MLP neurons of a small language model. Each row is named by its layer, matrix (up: input weights) and neuron, and shows model dimensions 96-191. Each number is 128 + 24 x the weight over its row's rms, rounded and kept within 0 to 255.
After each neuron's rows, "fires after" lists the tokens most often just before its 100 highest values on Wikipedia text that the model never trained on. A number after a token or word is its count.

L7.up691 [104  80 155 113 150 107 124 158 166 107  99 127 113 134  84  98 135 111 105 123 128 125 138 134 172 155 152  89 127 140 108 157  88 179 141 149 167 127 156 103 109 192 154 158 147 144 131 122 136 153  97 138 148 148 155 149 136 158 130 119 119 127 138 115 128 140 173 102 133 146 140 123 126 180 175 134 159 132 141 171 148 135 124 133  92 125 109 152 144 125 169 162 126 166 144 132]
fires after: "-" 21, "\n" 19, " (" 19, " " 9, "(" 6

L7.up211 [120 149 170 100 145  96 140 154 108 117  94  71 145 154  99 137 117 122 106 142  99 133 122 154 123 152 109 111 147 123 113 179 127 111 152 147 129 147 159 128 128 145 166 103  66  96 129 115  89 157 106 139 113 129  78 130 113 148  83  96 136 136 136 121 181 102 157 107 132 116  90 137 134 159 150 150 138 135 129 154 169 106 150 142 101 118 120 134 156  58 160 147 117 125 131 126]
fires after: " (" 37, "-" 10, " " 10, " (#" 6, " Score" 4, " Pos" 4

L8.up279 [185 155 127 119 134 132  97 115 132 143 133 137 105 127 107 137 120 120 121 144 134  85 121 163 140 142 153 125 108 129 140 119 196 149 125 130 163 121 140 169 103 127 101 112  95 151 145 129 171 144 129 135 120 150 139  90  82 138 152 135 159 135 146 110 114 140 108 111 119 115 147  82 157 110 150 123 111 178 131 102 141 124 156 113 116 115 163 128 120 151 209 136 148 141 136 117]
fires after: " |" 70

L4.up245 [152 151 109 143 107 118 124  92 133 116 137 107  90 116 127 132 116 110 139 133 114 166 149 155 109 150 146 123 178 110 128 137 164 110 115 170 168 138 142 166 119 182 120 123 123 113 154 153 116 128  98 140 108 134  42 142 142 127 102 145 149 148 155 123 102 133 118 149 128  89 114 140 111 106 103 103  95 155 155 120 117 154 135 129 108 122 160 111 138 123 139 120  95 185 117  82]
fires after: " |" 65, " " 6, ";" 6, "-" 5, "|" 5

L4.up630 [ 81 106 107  84 134 159 110 129 135 104  71 160 142 158 135 143 103 172 103 146  62 161 120 122 130 137  81 136 179 107 137 129 128 168 129  98 122 128 141 126  82 146  96 123  96 144 135 152  91 114  91 137 122  97 120 123 131  79 142 147  95 125 158 134  85 137  99 117 127  75 106 157 157 141 120 145 166  88 110 155 122 127  95 128 160 113 115 143 137  95 124 170  82 118 157 134]
fires after: "1" 40, "9" 31, " " 13, "8" 8

L8.up461 [140 100  98  99 136 126  89 141  89 101 167 139 171  94 128 130 144 136 137 122 120 148 120 117 119 114 109 156 131 172 134 156 113 163 141 132  79 134  90 146 115 151 123 128  99 137 206 112 121 123 110 108 106 111 152 151  89 123 114 155  98 131  95  94 133 105 130 110 149  92 145 156 100 154  68 145 213 139 143 125 106 107 128 141 118 128 168 144 156 112 142 158  99 160 131 125]
fires after: "9" 25, "–" 24, " " 10, "1" 9, "8" 8, "0" 6

L8.up181 [122 134 164  65 122 107 168 191 150 141 136 114 121  99 120 136 129 132 165 135  98 111 131 134  96 169 125 177 198 117 127  97 143 116  76 132 120 155 122 120  54 155 106  94  97 137 122 130 136 136 128 142 155  94  99  94 146 114 116 157 124 126 160  72 108 113 161  99 117  82 117 119 156 120 141 147 123 159 122 130 166 157 116 124  79 157 141 112 153  94 122 137 124 109 131 145]
fires after: "″" 19, "°" 19, "W" 15, "\n" 14, " (" 9

L2.up683 [139 137  84 147 128 141 147 174 145 120 172 142 138 122 174 138 108 136 103 140 124 138 145  67 111 127 140 108 178 117 102 105 197 157 132 135 124 122 140 175 105 157 119 124 118 159 159 126 130 117 140 188 153 121 143 108 134 131 127 144 159 130 182 147 123  91 142 129 116 136  85 141 172 166 154 148 131 118 140 131 128 140 112 117  68 127 148 116 125 148 115 107 108 116 128 120]
fires after: "|" 36, "\n" 29, "." 10, " |" 8, "==" 5

L8.up510 [161 142 145 130 150  85 114 147 130 133 156 111 145  93 118 155 121 123 171 125 152 215 120 130 133 143 133 154 185 109  80 136 138 132 168  93 132 115 114 134 126 110 100 121  87 167 151 183 128 141 124 163 125 155 112 155  92  90  64 121 123 131 145 106 134 113 148 142 133 105 103 113 145 106 102 121 146  99 131 115 176 169 144 101 132 128 163 142  99 147 143 107 108 161 144 116]
fires after: " |" 54, "0" 15, " " 9, "1" 7, "8" 4

L4.up562 [ 86 139 123 126 128 152 129 135 126 115 115 124 109 167 130 127  90 117  92 187 109 153 136 143 145 114 103 129 112 123 112 167 115 130 113  72 123 139 108 115  86 137  97 123 136 108 163  75 135 123  85 113 128 169 105 127 133 114 133  78 104 150 159 145 164 141  95  90 127 136 110 148  98 186 115 121 175 124 116 142 125 145  73 147 126 145 125 129 108 161 100 144  95  98 148 121]
fires after: "\n" 43, " co" 10, "-" 5

L8.up240 [127 137 129 159 131 174 117  97  85 109 105  58 156  79 110 130  78  99 136 129 139 153 155 131 151 143 159 106 200 113 117 136 132 136 129 144 133 105  99 153  72 119 110 159 124 141 140 132 129 114 124 126 141 124 116 162  91 108 110 113 130 179 158 112 131  93 148 139 146 109 124 138 155 120  89 122 128 109 129 109 156 178  96 105 110  81 108  99 124 105 129 113 113 128 114 104]
fires after: " |" 65, "ed" 10, "0" 5, "1" 5, "\n" 4

L4.up370 [132 137 157 125 123 131 149 184 179 160 107 141 162 105 137 141 132 125  93 116 125 118 174 112 135 168  84 124 152 106 129 141 174 124 111 158 124 135 128 143 131 158 155 105 114 130 146 128  77 119 116 151 114 166 156 112 132  98 132  95 110 139 114 139 198 119 128 108 171  86 133 155 158 149 168 126 122 127 141 174 154 115  97 139 115 151 138 153 148 107  64 124 119 157 129 129]
fires after: "\n" 42, " there" 6, "5" 5, "8" 4, "0" 4, " Died" 4

L8.up135 [119 106 128 140 130  88 133 135 148  88 129 111 124 112 133 125 113 106 157 152 135 129 122 111  86 154 155 100 117  75 176 110 101 165 111 139  91 148 108 114 138 133 128 123 142 151 109 108  72 168 155 175 174 125 132 110 117 161 130 102 134 124 150 110 149 120 122 134 150 126 103 134 166 149 150 164 154 171 154 113 135 138 146 136  98  60 141 117 185 149 157 130  94 148 129 112]
fires after: "-" 33, "|" 11, "ed" 6, " Total" 6

L8.up698 [116  84  97 128 116 117 157 167 134 168 172 112 129 110 201  75 128 179 124 145 136 145 107 166 164 101 101 130 147 116 125 148 121 128 141 120 133 150 149 109 143 117  95 156 166  96 113 111 104 141 123 121 135 135 112 166 133 104 126 109 108 151 140 139 149 121 128 119 126 117 144 181 153 150 122 131 180 159 116 168 147 140 149 152 133 151 129 187 129 113 133 124 117 103 129 119]
fires after: " " 69, "\\" 8, " under" 4

L7.up655 [149 111 169 119 165  77 122 141 172  94 101 114 101 110 127 123  92 110 140 138 133 102 141 110 169 154 113  83 122  72 144 157 111 149 102 162 129 179  90 128 119 139 143 133 127 136  99 102  99 169 121 126 176 143 147 132  97 129 133 123 116 121 129 135  77 108 144  93 138 140 114 148  93 161 126 169 118 132 146 133 140 156 133 178 122 106 115 131 123 135 104 155 116 131 108 138]
fires after: "|" 35, "-" 24, " |" 9, " Liberal" 4

L8.up225 [114 118 150 169 111 111 137 161 135 128 179 131 110 122 134 135 159 114 158 176  60  92 135 109 119 134 150 120 165 169  99 162 103 117  80 140 119 134  89 123 105 140 136  82 143 137  95  97 113 119 117 131 121  99  87 141 126  83 108 126 116 153 147 107 125 122 114 164 120 124 133 145 120 138  90 131 129  97 100  94 110 155 156 151  78 161 106 149 167 126 125 121  93 118 109 146]
fires after: "." 38, " " 25, "9" 10, "0" 7, "′" 6, "°" 4

L8.up443 [160 122 152  80 129 176 124  82  98 141  91 111 171 128 142 159 143 140 121 111 135 136 106  93  95 112 129 143 142 147 140 106 114 107 113 145 171 113 126  99 126 111 157 109 129 171 103 134 148 123 139 166 121 115 140 137 141 126 105 140 144 110 136 120 140 130 156 133 142  91 104 154 142 183  89 172 144 125 132 164 108 155  78 139 117 106 132 159 118 102 106 141 113 111 143  98]
fires after: "\n" 30, "." 27, "," 7, ")." 5, " G" 4

L8.up169 [119  98 145 134 136  89 142 140 185 140 154 127 127 147 120 203  81 147 140 165 121 118 106 147 112 113 172 112 118 148 112 184 120 126 101 157 139 147 165 122  76 112 127 111 132 118 145 139 146 136 101 156 103 108  69 111 150 117  83 115 113 115 152 122 169 122 114 120 157  82 122 123 147 141 136 128 122 129 135 132 131 127 128 163 165 131 116 102 119  97  80 130 100 112 109 117]
fires after: "\n" 54, " " 20, "2" 5, "1" 4, "9" 4

L8.up494 [133  96 113 132 130 118 113 188 105 164 101 136 144 120 121 138 158 140  84 108  90 121 140 103 161 164 112 166 114 119 163 156 115 135  83 115  95 150 117 100 126 149 137 135 127 126 147  97 117 192 116 142 126 115 122  99 148  95 142 152  98 198 166 100 124 145 148 106 156  67 134 148 108 140 120 191 146 112 140 121 116 106 123 124 154 122 112 127 172 155  77 158  78 128 110 122]
fires after: "0" 23, "9" 15, "1" 9, "5" 8, "2" 8, "6" 7

L7.up397 [133 105 115 129 131 146 137 141 136 181 175 120 151 146 163  96 125 170 142 102  76 113 130 150 134  91 133 170 116 131 117 162 102  93 129 128 121 130 185 112 126 134 112 156 152 109 132 109 119 204 119 120 145 100  94 135 142 111 118 132 130 152 109 111 173  97 123 126 139 124 141 166 161 173 169 152 179 132  79 149 157  99 134 172  97 106 103 120 148 117 138 138 111  96 110 109]
fires after: " " 35, " (" 10, " \"" 9, " in" 8, "." 7, "-" 4

L7.up562 [147 108 134  59 129 141 173 168 113 150 106 131 134  91 149 130 157 108  99 122  83 103 140 112 154 148 122 145 186 133 133 136 121 123 108 111 156 127 145  84 115 116 124  96 125 133 146 145 119 156 129 137 119 118 133 107 122 115 118 115 154 133 123 121 130 106 155  97 161  74 114 175 113 113 112 168 126 113 109 163 123 135 107 163  85 152 111 152 187 129 117 115 108 166 177 125]
fires after: "\n" 29, "″" 21, "." 14, " W" 4, "5" 4, "==" 4

L2.up363 [113 130  96 143 127 122 126  92 140 115 129 140 132 128 110 103  92 133 123 150  96 147 129 140 138 142 184 102 106 135  88 157 127 144 129 151 121 125 148 139  86 135 149 136 120 136 139 120 112 123 105 134 129 127  79 127 153 116 126 137 115 120 126 162 117 105 148 107 126 129 131 185 131 171  98 164 131 145 170 134 137 147 127 154 158 123 130 152 133 112 165 117 117 129  85 108]
fires after: " " 70, " (" 11, " \"" 4, "\n" 4

L8.up105 [104  91 118  93 139 107 164 202 117  96 173 157 143 141 122 109 134 141 133 153 138 174 139 133 188 145 137 150 167 111 130 105 125 154 109 127 101 146 154 122 151 141 116 136 174 153 143  64 130 157  92 141 130  92 107 158 159  94 134 131 136 122 132  93 131 151 101 114 144 124 112 153 174 121 177 122 131 142 100 133 120 143 131 148 140 152 156 145 161 119 106 112 121 120 130  73]
fires after: " " 60, " |" 5

L8.up478 [165 110 175  96 144 165 130 134 152 112 130 104 128 123 103 106 117 143 141 135 132 136 150 107 158 160 131 114 146  81 148 147 134  97 100 161 114 152  98 123 101 116 138 110 113 112 102 105 107 132 140 143 139 114 155 136 168 148 120 128 137 146 172 102 154  99 166 122 149 107 101 188  89 131 128 153 171 101  77 132 126 145  93 172  88 133 109 163 121 123 123 121 106 168 127 131]
fires after: "–" 32, "2" 14, "″" 6, "ju" 6, "\n" 5, "-" 4

L8.up188 [141 121 122 145 129 114 125 146 142 124 153 104 159 107 107 138 127 120  69 146  53 148 136 112 150  94 126 114 120 132 126 190 118 143 116 124 106 134 148  98 126 135 159 145 118 136 143 104 131 103 115 122 112 132  79 156 167 114 132 161 127 103 129 124 151 129 141 126 152 117 136 120 173 129 178 135 172 149 162 148 136 147  95 143 129  93 119 111 104 143 150 122 113  94 123 112]
fires after: " " 43, " c" 4, "-" 4, " Con" 4

L2.up522 [120 146 134  83 174 102 150 161 158 150 148 135 111 133 165  74  84 150  73 135  92 155 160 133 121 138 140  84 146 107 138 121 181 135  99 185 116 164 150 164 128 170 119  88 109 139 161 124  95 143 138 148 137 134 126 124  96 116 121 155 110 122 118 136 136 117 114 104 167 121 113 180 124 143 128 130 140 104 142 132 126 122 134 151  97  93 116 124 169 174  98 142 132 170 122 146]
fires after: "\n" 36, " Tha" 7, " the" 7, "6" 4, " a" 4, "|" 4

L8.up629 [163 154 109  96 120 137 162 107 111 121 130 140 137 156  90 107 105 141 145  99 145 116 141 141 118 161 181 139 154 119  99 165 126 180 116 155 156 193 124 188 118 164 150 129  85 144 139 131 143 145 132 134 147 118 125 156 138 119 133 126 145 153 136 119  83 179 134  96 137 142 114 108 161 129 101 145 141 124 163 141 137 142 111 170 110 167 145 131 104 151 169 113 130 142 153 100]
fires after: " |" 25, "-" 12, " " 8, "|" 6, "o" 5, "ome" 4

L2.up272 [102 122  86  94 124 146 126 136 141 149 135 107 115 131 155 134 137 104 116 140 140 159 159 107 147 168 122 137 147 147  89 145 113 162 111 116 115 133 140 114  93 156 138 128 128 125 158  98 115 143 130 127 170 139 147 130 116 122 126 112 129 188 142 157 126 132 171 116 120 124 117 178 105 190 135 114 202 116 151 116 139 126 124 159 112 116 120 189 161 114 126 120 103  88 122 134]
fires after: "1" 69, "9" 23

L8.up265 [153 121 147 158 115  97 116 127  87 130 142 141 115 126 155 131 136 138 142  74 123 172 137 129 134 125 155 113 149  75 160 131 155 127 129 117  98 156  96 119 113 149 155 137  77 130 178 119 119 122  51 171 159 126 149 147 113 116  92 118 144 153 122  90 113 121 188 128 158 107 119 149 110 136  86 132 169 144 155 117 151 108 149 141 142 143 117 165 130 153  87 146 120 187 111 160]
fires after: "1" 32, "0" 19, "2" 15, "9" 10, "5" 6, "7" 5

L7.up607 [ 93 150 179  92 151 117 134 128 168 147 160 122 113 141 129 126 127 104  57 104 116 155 121 125 143 109 127 138 124 104 141 116 113 126 142 150  92 140 121 125 126 137 177 135 122  86 102 130 115 143 140 104  95 109 151 134 152 143 111 154 153 103 118 123 130 125 171  72 159 104 102 156 133 181 150 139 166 101 139 176 118  89 121 158 129  96 111 133 121  94 115 166 120 164 142  97]
fires after: "\n" 38, "==" 14, "===" 8, "-" 7, " (" 4

L8.up228 [145 112 125 135  93 109 112 124 101 153 164 126 122 116 124 151 132 131 104 126 102 120 141 119 119 137 146  95 149 146 123 184 140 130 134 131 139 150 116 124  99 135 161 126  76 130 175  89 123 128  88 136 147 115 122 111  95  66 109 147 135 131 143 142 132 116 168 131 120  97 112 151 114 145  89 142 128 159 143 111 104 103 185 124 118 151 139 124 123 101  97 105 126 145 117 133]
fires after: "'" 31, "," 12, "6" 8, "0" 7, "3" 7, "5" 5

L2.up258 [113 150  76 121 147 133 142 119 159 163 116 145 147 147 124 128 101 165 139 150 129 151 113 119 100  99 189  97 112 144 131 132 147 131 101 115 149 129 123 116  71 123 121 109 121  98 104 124 154 150 126 144 146 136 123 114 165 123 129 140 108 124 151 159 130 155  97 162 156 146 165 155 137 170 131  94 105  88 170 127 150  87 130 128 171 100 163 139 156 123 132 154 131 141 104  93]
fires after: "\n" 52, " Clade" 4, " Total" 4, " Species" 4

L7.up620 [166 118 107 133 134 127 100 142 130 112 112 132 111 144 152 143 119 114 147 133  95 128 152 103 114 122 124 155 130 162 165 145 117 132 151  73 143 133  55 139 114 120 131 185 121 137 113 121 122  98 105 156 136 131 101  90 129 109  97 136 110 128 149  85 135  99 121 100 129 122 104 127 152 137 127 178 133 121 147 173 168 129 145  99 125 148 203 121 161 146 170 147  94 109 132 117]
fires after: "7" 14, "8" 13, "0" 13, "5" 9, "9" 8

L7.up378 [126 112  97 110 185  93 109 143 130 159 174 147 129 167  70 174 129 150 140 130 115 162 127 152 152 150 108 159 134 162 164 137 113 123 135 111 110 139  83 153 146 152  87 154  89 153 191 153 105  93 116 193  95 110 140 119  87 141 149 114 126 170 116 151  99 123 133 122 162 112 102 137 114 136 109 158 147 104 116 134 150 110 105 152 138 122 149 166 125 128 125 169 101 113 101 132]
fires after: "8" 16, "3" 14, "6" 13, "5" 10, "1" 9, "7" 9

L7.up25 [137 146 113 119 120 110 105 113 123 177 127 150 144 115 116 151 169 137 135 131 107 161 172 108 129 153 128 133 106 141 138 119 148 144 133 174 130 176 135 165 115 155  91 147 131 186 117 132  99 142 102 182 138 154 140 119 127 111 128 170 126 168 136 145 150 194 131 141 138 117 107 125 153 135  98 140  93 123 157 123 153  86 159 121 146 124 109 120 147 103 118 138 111 110  96 159]
fires after: "\n" 52, " he" 12, " He" 7

L8.up211 [118 134 159 123  98 128 160 170 121 136 140 139 183  97 139 117 142 149 117 125 103 112 109 115  82  99 155 115 132 157 101 153 144 119 164 160 135 121 135 101 149 133 129 158 136 137 115  96 121 150 128 100 125 120 140 129 147  96  99 104 159 148 127  91 183  93 138 102 114 124 147 168 134 163 117 160 151 125 105 173 124 163 135 162  85 129 132 176 156 115 143 136  86 120 125 145]
fires after: " " 71, "–" 16

L4.up486 [178 172 154 138 150 104 105 110 159 158 133  82 161 120  99 105 139 126 159 120  84 122  92 133 141 118 148 114  90 129 140 184 112 151  95 155 141 119  84 118 138 114 118 156  94 130 124 143  85 113 159 121 180 181 121 112 121 142  87 170 125 143 113 141 162 117 128 119 122 106 156 144 125 120 120 110 110 146 152 139 163  86 119 116 148  69 120 109 122 114 146 105 116 123  97 126]
fires after: " to" 58, " " 6, " not" 5

L8.up429 [143 139 166 114 111 165 106 146 112 142 152 125 158 127 151 141 105 112 153 127  90 119 105 166 109 109  88 113 172 155 133 136 144 129 137 149 123 135  94 131 126 129 154 108 137 163 144 132 129 102 116 129 128  98 138 131 120  79  84 210 132 139 120  74 166 123 163 161 118 101 109 110 145  91  93 124 158 146 150 142 186 102 109 110 111 129 172 151 151 115 134 167 108 158 125 145]
fires after: "1" 25, "9" 17, "0" 15, "2" 11, "3" 8, "8" 7

L2.up40 [159 196 108 141 148 125 136 124 172 113 134 112 141 124 115 100  87 122 128 130 115 175 144 118 112 167 206  80 152  52 134 139 114 124 132 167 147 156 145 138 115 150 139 106 110 109 119 104 110 110 121 156 129 123  83 108 151 124 127 153 149 129 165 147 143  98 136 112 140 143  87 194 141 144  89 151 130 136 141 122 127 145 127 189 120 136 125 155 123 123 122 149 122 133 108  95]
fires after: " |" 37, "\n" 23, "|" 21, " (" 9

L7.up176 [107 116 136 104  94 117 140 100 116 113 133 120 162 158 123 117  77 148  78 127  83 153 152 125 163 126 102 120 155 154 111 119 114 131 141 156 143 131 152 134 137 115 170 135 110 115 131 136 100 144 102 142 106  92 112 120  96 140 134 133 105 110 135 147 128 101 135 111 137 102 136 139 171 195 144 130 136  62 173 114 127 109 124 144  97 126 142 122 100  84 158 106 105 153 100 114]
fires after: "0" 46, " " 9, "-" 7, " (" 6, "|" 5, "′" 4

L4.up642 [138 115  91 144 150 131 129 129 139 157 119 110 153 128 139 128 101  97 157 127 132 173 177  99 106 160 165 121 107 134 148 125 156 127 100 165 170 177 124 182 109 164 136 155  94  91 162 128  92 159 112 167 182 118 100 125 127 128 124 158 136 170 141 132  95 125 171 105 148 123 114 140 176 125 130 129 108 124 154 119 131 129 118 130 127 111 123 129 158 111 130 133 106 134 108  91]
fires after: " |" 40, " " 14, " (" 11, "|" 9, " K" 7, " M" 4

L2.up339 [128 136 136 154 138 113 142 160 154 117 186 129 121 154  99 120 123 146 133 132 101 152  81 114 133 142 175 115 141 149 128 149 106 160 159 170 116 119 125 144  89 153 151 106 133 132 122 156 155 131 142 153 116 126 151 122 125 101 146 103 115 133 144 102 111 135 106 118 165 124 116 118 106 159 127 162 152 102 146 158 138 119 121 134  72 132 132 149 114 158 125 136 103  89  88 105]
fires after: "_{" 24, "^{" 14, " (" 7, " P" 6, " m" 4

L7.up258 [153 128 126 158 160 114 116 127 133 103 133  98 119 124  55  92 114 135 108 125 133  83 118 134 184 143  92 118 118  92 112 165 114 118 109 140 125 135 177 126 120 156 119 158 140 127 128  84 129 144 122 110 189 108 108 130 108  87 119 118  97 136 129  98 153 159 119 105 135 156 149 153 102 147 181 155 148 119 101 136 114 151 141 136 122 123 139 146 141  98  88 133 125 136 147 139]
fires after: "." 40, "-" 8, "3" 5, " \"" 5, " " 5, "\n" 4

L2.up521 [130 133 127  74 129 123 147 173 131 104 134 158 120 109 155 119 134 134 147 120  86 119 113 123  66 119 113 115 151 123 169 126 109 159 119 150  71 182 107 125 116 134 130 134 129 150 133  76 138  80  79 106 153 154 117  94 131 105 113 102 144 178 133 131 122 157 111 170 130 125 154 146 140 138 141 139 102 106 174 126 155 147 106 139 109 157 173 133 116 146 139 108 121 124 130  96]
fires after: "1" 19, "8" 13, "0" 12, "6" 10, "7" 10

L2.up542 [156 142 108 121 133 122 191 120 151 153 141 127 119 127 133 123  94 145 123 101  97 161 165 144  62 157 127 119 158 119 141 104 126 138 130 175 137 159 131 142 123 124 165 115 136  99 138 146 112 126 102 142 151 126  94 118 135 126 134 101 110 166 145 175 127 154 161 108 151  99 101 188 122 117 118 124 167 123 211 108 140 121 123 149  92 144 139 176 146 122 115 156 134 123 134 107]
fires after: "\n" 73, " head" 4

L8.up427 [126 142 147 117 117 115 114 130 115 164 131 136 148 142  65 108  96 123  98 129 114 104 156 147 131 143 146 124 147  94 143 115 165 148 125 151 163 148 119 147 125 145 141 127 115 149 124 110 125 169  95 127 135 138 107 135 103 147 134 162  76 134 148 145 124 149 147 117 133 107 109  94 170 166 119 109 102 117 133 161 146 101 121 136 129 122  95 100 111 105 153 129 100 146 110 129]
fires after: "\n" 65, ")" 29

L7.up627 [159 115 153  92 140 122 132 198 126 164 141 109 177 120 102 101 112  97 144 123  91  82 138 166 125 140 102 154 126 163  91 135 101 155 146 108  84 161  90 116 113 132  97 147 178 148 185 115 129 120  76  94 145  81  87  87 133 114 126 113 120 140 139 103 115 135 120  97 120 117 130 137 145 105 127 161 106 108 120 135 137 101 152 106  81 169 145 124 151 109 162 134 103 123 110 120]
fires after: " " 38, "." 17, "9" 16, "0" 13, "8" 5

L4.up576 [116 133 150 129 135 103 118 127 155 159 145  95  96 158 134 128 101 174 170 156 102 158 121 156 102 106 135 120 136 126 128 142 135 123  93 124 140 127 113 158  56 165 114 118 135 117 162 106 125 114  83 143 133 158 121 140 128 144 127 102  80 106 170 140 113 166 122 150 163  99 117 124 131 132 105 173 154 126 153 139 140 164 118 131 153 135 109 134 124 122 103 134 111 107 131 125]
fires after: "\n" 59, " All" 9, "N" 6

L2.up486 [152 160 103 134 167 117 149 113 121 114 138 134 154 130 114  84  86 127 101 128 149 170 141 116 117 149 134  91 166  81 134 129 144 157 114 117 137 123 155 160 118 217 134 120 107 135 146 141 146 137 111 220 136 110 171 141  83 136 133 110 145 122 152 138 133 115 165 116 143 141 122 125 168 127 107 116 115 155 149 109 131 144 130 146  91 116 117 202 136 169 102 129 137 113  99 112]
fires after: "|" 85, "\n" 15

L2.up648 [102 115  85 133 119 106 142 141 120 152 102 141 141  89 146 132  70 116 129 164 111 168 142 119  90 146 147 131 124 136 105 128 144 139  94 147 150 187 146 146 106 164 141 119 131  88 132 108 125 144 116 180 134 138 129 174 137 145 154 160 104 135 156 151 160 100 169 134 162 149 134 137 125 146 106 112 133 128 182 129 114 110 116 134 146 144 129 163 177 116 143 159 109 136 105 119]
fires after: "\n" 53, " |" 23, "|" 9

L4.up761 [139 115  92 135 160 156 150 144 152 121 140 160 171 117 149  97 102 150  84 148 140 124 173  95 134 117 123  79 137 109 121 125 154 128  80 155 124 130 123 148 106 175 169  99 137 133 119 104 130 164 104 184 132 154 110 122 125 127 141 150 107 109 166 112 192 130 115 127 142 156 134 147 141 195 138 112 148 115 109 147 119 165 123 155 104  79 136 130 165 139 128 120 119 138  98 146]
fires after: "|" 72

L4.up140 [129 174 103 112 183 134 137 114 121  92 112 133 162 119 117  71  80 137  85 134 119 158 142 157 108 147 145 102 186 127 143 151 150 122 124 127 118 143 119 172  72 165 161 109 129 145 155 106 113 127 127 164 161 130 132 116 155 139 134 132 123 146 132 162 110 101 137  98 181 150  91 154 138 185 116 123 141 106 104 135 150 102 111 155 128 159 108 150 125 109 107 121 132 172 148 136]
fires after: "\n" 38, "\"" 8, " Liberal" 5, " Genus" 4

L7.up640 [123  95 108  95 139 114 103 151 142  90 123 152 137 170  94 136 134 109 146 192 144 120 151 137 102 173 161  93 143 124 112 145 158 188 138 151 129 185 129 176 143 133 116 129  99 154 161  85 125  99  95 146 144 108 118 138 128 110 119 137 138 131 146 131  96 180 107 108 130 118  64 100 137 130  93 141 126 146 117 128 144 148  91 106 157  98 178  96 172 124 149 136 127 193 151 136]
fires after: " |" 43, ":" 6, ";" 5, " Los" 5

L2.up602 [138 142 156 114 124 111 107 122 170 152 165 104 150  76 105  99 128 149 115 136 127 150 103  92  89  91 143 119 111 152 146 179 131 142 110 116 136 120  86 137 113 104 122 176 135 156 104 111 118 137 128 129 135 168 149  98  88  87  96 132 122  99 155  91 148  97 157 128 142 120 175 124 115 157 128 139 162 125 134 144 123 118 129 121 147 104 155 123 133 125 137 122  98 127 114 130]
fires after: " " 77, "s" 4, "e" 4

L8.up571 [119 142 118 148 102 136 137 162 142 120 125 102 140  92  96 143 112 108 114 117 136 154 137 174 108 123 136 135 145 124 122 142 147 138 155 133 174 112 111 172 133 169 112  94 105 136 118 130 109 176  70 130 133 110 116 160 143 132 113 151 165 118 146 127 137 144 140 110 116 113 131 113 174 135 143 106 108 129 116 111 146 137 182 133 143 133 148  71 107  71 123  97 126 150 101  85]
fires after: " " 35, " |" 29, " play" 6, " not" 5

L7.up319 [ 86 124 128  53 121 182 108 149 139 158 116 154 161 143 174 128 128 117 148  90  77 127  73 111 144 156 109 167 154 162 106 121 121 153 149 151 116 183 139 114  91 131 159 117 158 138 123 113 100 124 121 130 175 117 143 153  69 115 104 161 153 147 124 160 127 131 143 133 126  84 147 150 136 145 130 126 166 113 138 119 155 108 152 137 144 184 115 189 122 121 125 145 114 132 123 167]
fires after: "9" 46, "1" 30, "0" 11, "8" 9

L8.up136 [120 184 143 120 118  90 112 170 107 101 146 146 141 145 138 175 128  95 136 101 115 137 120 102 130 144 127 101  99 124 109 151 132 144  93 104 141 123 130  98 103 146  66 127  87 166 129 146 150 130  69 136 148 133  57 129  89  95 110 163 144 148 131  63 119 127 151 134 119 125  76 123 140  94 127 104 121 158 113 176 127 143 117 126 126  99 168 114 133 144 133 143  96 134 170 103]
fires after: " |" 56, " m" 11, " ft" 6, "6" 4, ")" 4

L4.up179 [109 137 114 143 207 107 109 158 162  84 140 111  83 151  78  65 130 134 124 186 129 128 151 121 120 111 167  86  96  90 129 154 119 148 108 127 117 150 148 166  97 150 118  90 159 110 127 121 151 172 120 129 150 161 120 137 134 121 143 104 123 137 116 123 127 123 129  84 139 132  97 120 112 126 146 136 155 169 133 114 127 156 138 144  97  95 105 115 146 158 134 123 118 130 137  84]
fires after: "-" 42, " " 33, ":" 12

L8.up679 [105 158 145 100 159 154 173 133 139  96 127 130 127 159  82 138 137 125 134 135 145 139 121 107  91 149 126 124 197  71 105 143 138 140 122 133 114 104 122 178 106 155 155  70  98 142 119 152 138 130  77 189 136 114 122 154 114 123 112 106 143 124 154 143 110 116 112 125 150 134 103 128 135 106 146 151 165 173  84 130 125 190 128 145  99 128 153 157 174 136 143 166 128 146 108 143]
fires after: "\n" 34, " |" 20, "|" 12, " (" 6, "″" 4